{"num_hidden_layers": 12, "hidden_size": 256, "num_attention_heads": 4, "num_key_value_heads": 4, "head_dim": 64, "intermediate_size": 1024, "vocab_size": 8192, "hidden_act": "swiglu", "norm": "rmsnorm", "norm_place": "pre", "norm_eps": 1e-05, "positions": "rope", "rope_theta": 10000.0, "rope_fraction": 1.0, "qk_norm": false, "attn_scale": 0.125, "bias": "none", "tie_word_embeddings": false, "parallel_block": false, "init": "orth", "init_std_qkv": 0.0241, "init_std_o": 0.0, "init_std_up": 0.0241, "init_std_down": 0.0, "optimizer": "adam_variant", "learning_rate": 0.0015, "lr_mult_qkv": 0.4, "lr_mult_up": 0.635, "beta1": 0.9, "beta2": 0.98, "lr_head": 0.00594, "max_grad_norm": 1.0, "warmup_steps": 245, "schedule": "wsd", "decay_fraction": 0.789, "decay_shape": "linear", "final_lr_fraction": 0.1, "batch_tokens": 65536, "max_seq_len": 384, "doc_mask": true, "train_tokens": 641400000, "max_steps": 9787, "dataset": "wikipedia_en"}
MLP neurons of a small language model. Each row is named by its layer, matrix (gate and up: input weights) and neuron, and shows model dimensions 16-207. Each number is 500 + 25 x the weight over its row's rms, rounded and kept within 0 to 999. Numbers have three digits each. A neuron's up and down rows have the sign that makes its largest values positive.
Before each neuron's rows, "fires after" lists the tokens most often just before its 100 highest values on Wikipedia text that the model never trained on. A number after a token or word is its count.

fires after: " |" 23, "|" 12, ")" 11, ";" 5, "." 4
L5.gate790:509525504501467509492542479496488468503510519518554522497468496479515433438519490512479515461528526473449477548513482469520498533505531555470468519517485504496525497525528469494461491501478511500488479521535510512490491528480506478543531500509524509482496506501475506487513486529512504427523540528495492521494523494499499481509517440520494541525514471488469488484505517497533511527484463466501494530446504502458510475495527502477508520497541486502495524529501494500520481478486456526488520518427481515477557519501509487534523493479517539512516499506533503491480535454490477530
L5.up790:501531504520469503518526475496491488473487504543519543508491497501497488494503503482492492497522490489508493568506489535569480510492530514493503480502502495487519535518454514534490534489461487518500495529535492488492479475509493492541486514495508544546478480485487543474512491557526517493551483517477485528469519515505519486523538490474502548515550463489535474503520545516507515522497519497477541515486520505492510478528536498501509513508554469494531557522526486487523516466508499498510486520495496507514446485511482503465516503486532493497486465488567472502496473518472424531

fires after: " |" 23, "," 19, "–" 14, " (" 12, " L" 5
L3.gate744:531501510481500506498495469549494464538481489503520484514503524521515475525504503551517516528466531490475483510567487512491486476478512504488506522502484479481477541492488476559478450530493507531488516516512513466501500535506486520535511497515499493509504466484465527534489474548502506514530486523486498496489501517479534499522488483493478546500520476485498446561493497533519513461550525421544525483487470460507466463528504507534496529488500486467509485489517485486487511465518546528485511474518498501493478489513491487496507499483471593509482482444505485562467492463482454531
L3.up744:491471500522515536552498479518489481500485518517476524453523551519511495507462498539468509492476474464467468506507462497527480471513482476497457527441462486478482508493469493522514481496509458516510524508520523531504515492478503541486488474502462489505519520469489515500537496494523473529553498496475508533497457494462532508542496529502552489484566486487545496487465523467490466490505510522482495488488484523543501534519538491492512491497503515494484457530485530499518523504536541469511516516484540485519570494493483481478510516531503518550530534487493482531517489452492460518

fires after: " |" 24, "." 17, "–" 8, " (" 5
L3.gate604:538484508511478497469504494501476456565496509507527511534504479535549473497504488600518490456490476492488471519536490475497501454488484509484469531477480477476522537539486479489540474504553489510486511558525500479532516486500501490489515497490503532520484501485495477512481551500452531483551503497485498500468493503495536548501499485508520487469496477473474474544497493483502510468538503473516485491500493484526484463468465508518486509500497485504529513516483487495534490463516514530489511484498468486507521465501527515546496524440562530524473511510495499497501489486517487498
L3.up604:516476513489501523463515512478489515510512442473544491496449487503541527474512513549476489492460496513463492527480494481468511497500525505483471495470515475477565543501483465509530473475518462498519539543538509516483509525515477462505527462495469512440472502504480508478517543494453524526530490459446487476488478498474517523478521470476517532508513504516484524504516524487513491521511535465535516491539522482543513530455484550505488491484506512462544478465493504474524478491523523540509489508515488518508493459502499484523476483465499549476470532500529442491497480533520515471

fires after: "|" 55, "-" 11, "=" 10, " |" 7, "." 4
L6.gate608:507514505524497526516496498528494484514498462551553500512525480508492483462490464474477489490517518497514506507510449511505498490481502497506525520502478515488498531513535496504469517523466517504515455510470498520521498504491492522485460521531551548534507546463514487481469512549548470465479539515470523514507539506533478485511527471488524523479490504507497468482532539497498513504497517501489510519499522510485515484502462516523496511493510465520459475499462485514534485557474494495439562510464451510552552472454509483510512468494509530516521492473470478504448539514461494494
L6.up608:544498504487479532482528490499499524450478473550513505480536492498495490514503508470465507519485477547503470514481477558523458518505537459507510552485505496501529502516515515526497474522481515488534521521524507497519510485478487516504501470535483492517489507492479477513483530511489535536533451499483509545513473557471506527485521506521536518493488479503482525458513451500496510519451517503463494557470427533555501519510487527530497478527503506563528519522481526474501465491512499504503521540468545494548513498459490549491492501495508546543528489475538490504486552492480496480

fires after: "." 86, "\"" 5, "=" 4
L5.gate509:492514513476483478519515448507494526480494528475491515512492502501446488484492493500495510480460495463557439491468523437569460547487483509502485489506465464488505541477534495483496531489463501518519498529498527495484530520475495530511512521516511514473509468493506509491504501472539503530486437504531499509562543551484513489517514503535509535515482516489464472458496473516496496519527491506487493490480530548509436494519514481477522530541501494493557496523505463491544498464502520517493470533493511496508548485458509520488507501525530469499479524489515531487508484466498505531
L5.up509:507528495501463469505507456513471484515487551481509471501517509500471436476484506513470524497525475443491473509500505465523480524514511435479474509483453476489529566481497481502542480474510561481513511553456505478486525496487496509508505481509540491486488531515487538507487464521513481517479477492481490484489486512521484491508436503530502510512513464444476493504497477514478549505513469454502488538487508525480482483515494480487541524537527492475541538473522481481571509462515507506488493484466486488515516455458503496494479490508503489516501495456544504479496510473483485562

fires after: "-" 63, " |" 30, "|" 4
L8.gate78:559533500522512514489485503517481455478514547513478544522531492485525530502465517481486531486527493496500488487491477539516506484504522494496489505492468478530507518539477490488512499487491460472478495522498522475474478511502541445513538510533491509534444465509504571498542520540489454471512487509534506492489528510526484515499496460505510487524472496501450498502539479540524486519499488490546489513529467463473476473491502506489496479452507457507477487482566501492492471441502499493502504455494515470518491565475534525505506449473500472530509535482474479491521548486509550489
L8.up78:509500459493474523500541466516490475529514537461466556474522507534559572500481545498516487498512502514547492533517475496486456442510486485530506477517496469464512505498467466541474530491465477505504508529495434545480510499497476489503512487535527495507494488503566478508479469489498522510495517495496487513480491524520470533525514462488515532471530473504476506545503510535536523502469524441484547514489505485462492507465488461531479545532551477543502548526504493486510481474481490477503478483563467507498453509503526477505492492464467493489496506494516532532493444525455473523

fires after: "." 98
L5.gate779:459503506479448493527494547467487492545504509474533511498520532458485505539528504474457501431496548446510456456459513504576475533490509522499488462554483504510499529472472499494524533504468510509524519517493494509480507496483509521463520506543522496503479495497493506473518496521544488505529471459520480515472504535557487470492508513555501496543525496501431484482489470502477531536472465471516505515460515512491460463524502466484487496485522499501526488503472515475513475519500490524509496522503524522513516507462491515481493474514520503493504478447505485446513509516477514564
L5.up779:536496493492457470490537470502519515525521508488506510506539482509471510514519528531491513496481524468524483510496490440528473499520508486486512498511484479468516555534501503502446480472462519499462506574483532472527539526463532533486480547504505490467510500505484526541476505560503511504485463522514513506496502502517504486516503476485521526496529474450490526519475488535532513526522488506492504511490531531500471496477491461513509489490528464475545507535472474473533503470521488534525494512513485531537488481491472493463484472514513498472476512479518492495509516500487489542

fires after: " |" 19, "|" 9, " was" 7, ";" 6, " has" 6, "\n\n" 6
L3.gate701:519485468542472516505538476531495491514523484507498533514501523482511490535517483480492482472492539498497513551523483522505476490495504534508497475543502514503503518530502508538472524480474504515462487502534506478529538471548513523500521551500518554536481532482519506472477485538500494453532518517455499503518515533495512458493470454484451536507507470482531471475519501517520551509501494480495524486478546468489494486482515458546495507498544445468505464504519474492493531486512480542521539510524513545496487475519498492491509510469493561548485448483556516523443488481503455512
L3.up701:530514468467491532532470502482502494477494480505508494544496489484481474502491526482509474502524504494489524526513486527519504515504561547519505483503481529490513489514531506516484497502460529526486481512510478491539542517498522499506500568497529539516469504505522563463506535515571495498481482530490464537538525544512528506508504463465516502507495456475500457476552504527521558535478505468475516535474516507496518471486536497456501478520497496482514536543476470532514493513510481522495519465467517545512493485503500504533517450457563534497492462518530504498457496481476450522

fires after: " 18" 42, " 184" 11, " in" 9, " 16" 6, " 15" 4
L3.gate845:475503536507498471535526515529490483521499501501474521515497528493488538506484501505506508523513485479570518464530472491517491498491517507465467514480467520484476470516464513468546515453497534519485484519479514523518508464522556556497505500474521473527511492520463469500506547486462495510502502521533514501495441471534479520526456519506515483467533490462512513492490499499424512530525480510521498544453526490519489533540487490504509485516506505512498474522471483506468525468510477516493474520518560509460489479452480527549531501470511453531482460501509534496518469505512495535
L3.up845:487506509480478506469545457499489487446559521560506494490453519486557549546492521467510543494502532516486497488504520486491506525489483507527480493503523485488529481521477500481501471485515505472522516501523484547478476519490492495530473515503480492518490492552480527518511505487470471459542543526530500509498532502510499487504470498523506477444534485504523536529456522497480504490494484480549498494490464521504515517445526492531481507528533527479498488512481534492460483497451509506448427502528494518492508478449460508485508512477517520497482477495499526489527481510534516502

fires after: "\n\n" 76, "." 10
L7.gate523:506530492489456473552524519494513482558496499517514529537498500498493477535485505473461502444510501446510457483511469483529501510483529489481484473545491543468512523512506474477510488498485520508503497564542500511487527498476500517527535519515581546483457451513524549492494467522539454512484491499515503513460534543520503499490502475522489491511534451476455495481524533554482516512500465489453496543471522515446490501513471467484505517511498490512528507532470461473531479451513485535504481510511507482509547519457511512509534466512523478535511502511518553489505526482505499532
L7.up523:475529490468452458531545505482505476535478518505514522529527537466501480529505502476453504477482502460504461483516516500523513545450532505499469490547511522470503499483521480471501542488491517511527520541514479506468491491475512515530511512507547537469473478528515530488510466492548471525491481495534491531466540528552497469519480501522500502533520465518452471476475507535511519524497455481479487525467539520447475507499496491461500503512509481520515518534467488477515460462489515522516488554523530488509532518472490518503521455511526493504508482504540560461521525489492499540

fires after: "–" 27, "6" 11, "7" 8, "-" 7, "}" 6, "3" 5
L5.gate890:474511519490479490543576508551469498535433509510510472495499522505545519529479499525533492511491470506510458495536433476474473498475494494443454502481474533494499526538494507493445462503497490523506481514519458460487518504485507498483500507518522521492474506484504499475472472503515512511546462517445507519504546516505485492517465477491539492484516473489501471525504507483454524510494485477470465542481483529472514504525487486521514538484429498524512528478488491511497523528491505506495531532481549497476528491514449518516545506456515494517513486474508520492508545496525477490
L5.up890:481490510479503498552524455520501522468518507525537469498503509527505454514493525503508495527526481502461486490538454504440498526503576547474459489519491499514482479486496485537446484479501484512509500503489488514483479532533511519526522488499503498500499490468502508460473547501512502477543472505455491463485477485496472537491517492531511522460503433512508496514468494455520511525515516444524527494512466481424510512487494497482504525520482498492476493482505496473492479524498525506535531524451502503491486491559491519483530506508490510461502499509481491520468502540559471455

fires after: "–" 49, "-" 7, " (" 7, " 18" 6
L3.gate639:543498499526465501497505452517475506530463485517526480557502462493522515481496532540494502489483501515496482490508463464462470462506527463481520517494497536515524511522523493502511464471502483466475485516554512494507530483552515483500522511534525512480526466527492548507447482534479497496479462515490512488491458487462499504499498460514493487468495468492482547550487487524510499554513499451543493490510514474471482480525490488500470512510499492537542488493499475505508498483511486525475496479515513520455449448540501497497503517458510497511474519465521515495511510500510484489
L3.up639:499454489504497522504533511514480535521478493531524504495530517490514530510478504491449471516508519535499472508510493515502508499461495450494495525484466530503539500530521467501535518454507448532484500526488465480504504499535502489513483490516509501463517508533523508524504494478457513543520529523499473482497477469466467496520473461543493533459539481536540491471492501484510501494516513461537524484524517485476523530506530516458492487522474534482507498492528520493526507560450525515526491483540533563501450460538469515514487542449483529477483495452529499487506470506480465469

fires after: "." 42, "=" 32
L5.gate469:449484498556476482555531469517507484475468459510522474527470492484503481502514484512461490525501505474515516482501508495478487519473522483510512473490455538500516527490527512477479502506461549472491530521486473507507520515511514541445498520476495491474484496514499491519481492497500480472517478526538462491517536481468519497530520467535494482472441494492451461480498478490519471451482490474502538487475500506519439481534502496471509528530492502526507482526484492487535490507473502472506516502516517515501537504527459510519536423524554460500455469476535490467471499504467477551
L5.up469:536507502535489444550486528492475484484521548499525494514483511494475505525534488520477476514476483444513513556494483476491517495456547493512494477479447484505514494493490491497482544456485499516502530519451533513535526525536502514485476536505456506481487481539509525537507508518544506485481481543493480498509500472543493494519517482566489467510496477444455453504493461520483522489482489521491517453526555517445479529507465506493494505526499501473550473496503469490515488513470495509474527497527519499525529505489500478472508479493483539489473506512481498517511531539508494521

fires after: ";" 48, " |" 27, " +" 8, " −" 5
L8.gate179:538497486523476521472507488503471479548465476474518458469534496530509489492518498534517501487527501491452461541511464519493457438461568526451479524492483478503492539509527494518495467492505515489490499525537472494547494490531477472497476520496519491493497494497484528532447520579479492492496501520459516487477497505444481516521477477532475520452469429464496508520537530481546524476496474488488496530504488518473503457480487476504518506482533514501509526507471497481503519481522504504480532462481500446480478485486493482507552484459494525515514505496495478524495546483542495531
L8.up179:501457475472496532500506472481473488502513487465495464472558517494507458497530495500456469511505466473462486507515536518528506493493501507426513503535500445448517504493476516507518494490496511486512498520527501501454505540492477455489508521467532494495530546507505521467441487517504529471551475508508493498527473523451489525542495476506467536489486473487467500488561514448512487512487491433490513501459487457446486497497493481480452515513562490499493503481486488458493489463481521486480527501480482485446491471493486486472518526533472543519523513479476499497506489480487507536

fires after: " the" 18, " 18" 17, "=" 9, " between" 4, " of" 4, " 16" 4
L3.gate294:503467483531477469521474494513502510457535497526465504517500531538500494505510519524491496484527503512523491473538495451539479511507469499489407522503513483506508481470497471500541471507486484498470488520515569525510491553445489497464452511515521511499534491495522493535509509501521459489467517545513518481520505490506509483525523511473475499512502488449515462462492527509479535487502470495518509512481490547479539514477484470479447496490432523486526477518488501528472485520490530525465490539474515507505533526442542503545481483450514481484475505467492495527487534431506500502
L3.up294:494511500513483514479470546493523483526547521495499525521455511495513521528505530460468518466506513476506467489517499511521538495483532467507473482465513486533561480485496521476542503509518499460500505495526506506517486549503519548526497484518502469501487467534515528506501487464486506532502492515501484470501526496490512518509498514546477485520512491504409516493510496457501505459517519529494473556474487535450509500464496551500516505485498490453495536524463505483538487541519480502493473497488543482488495502471449569552525487510500468511510524487545518514489505509527479450